Weights of a small transformer language model.
Size: width 512, MLP 1728 SwiGLU, 101M parameters.
MLP neurons of a small language model. Each row is named by its layer, matrix (down: output weights) and neuron, and shows model dimensions 202-297. Each number is 500 + 25 x the weight over its row's rms, rounded and kept within 0 to 999. Numbers have three digits each. A neuron's up and down rows have the sign that makes its largest values positive.
After each neuron's rows is what it responds to, as a language model described it from the Wikipedia text at the highest values.

L6.down756:422462513507475484481506479526499476511489522519483507496520503465485501509502523502474550461473538554543520494524506511510514499476492511505479539466455520529520553505514482520494521466537489502478523490526506471513472504513500444494498508503481487508508505481478488500492470492523513513
Responds to: Incomplete word fragments

L4.down1050:469453504492428508519522507534487508484501499470498460521505490461466450490522469506519510541510519465495495507481472505497515501533516514470503537479505498495455503489471481518533479549495498477493491494521483500512467532471503497444494488515506533508502493517518566500521484511456503502
Responds to: Mid-word pieces, mixed

L4.down384:499451510529490464531524496486517479475451510490487482461500487542485533477564545514514502472483483460517491516546526496549489523538494525489518496440479531514535497510460464511489464547527463531437497558515525486468494519487453482511510532486466500497537491479488547478498500510504510519
Responds to: Predictable word/phrase continuations

L13.down1442:468459509476488546518492505465542508501470492449453467518492475513500471517519510484457493501513528510496506467465469519455451527486513504494544492496511474531474533523468513482526487536487508495493523481507548473491512543483512493465504495498479525462490495505514464484474497478488492530
Responds to: Quantity-leading function words

L6.down1561:483477501498485487511503480498499486507501452449471468544507481477482517520496512485467514515480510500462511495538529528486477412527550491516493505493494502511477528499537528518533499469473509500468505507451487511496521474483523494517489491482465514533504461540497532536531510495510462514
Responds to: Start of multiword names

L4.down594:487468519472514470475518520509485480537530525480491490552469505511463462485490493501465497496478533504444522480529476538502475538492507498470509499534479521524499524497497525474520504483534468487503495514532499495517553486483492480525454553500464522514537511483497489484486511515493502486
Responds to: House and compound heads

L13.down1473:483449489482543477474513499464493493462470534416512474496493518515508527533519506497517504514492513499541512508543484517516462430498489561503458504505490523515464503479484488549508501470502465533473538482469477482514472548525483479498497469510518519516504518520470460468501496521491488530
Responds to: Before a following name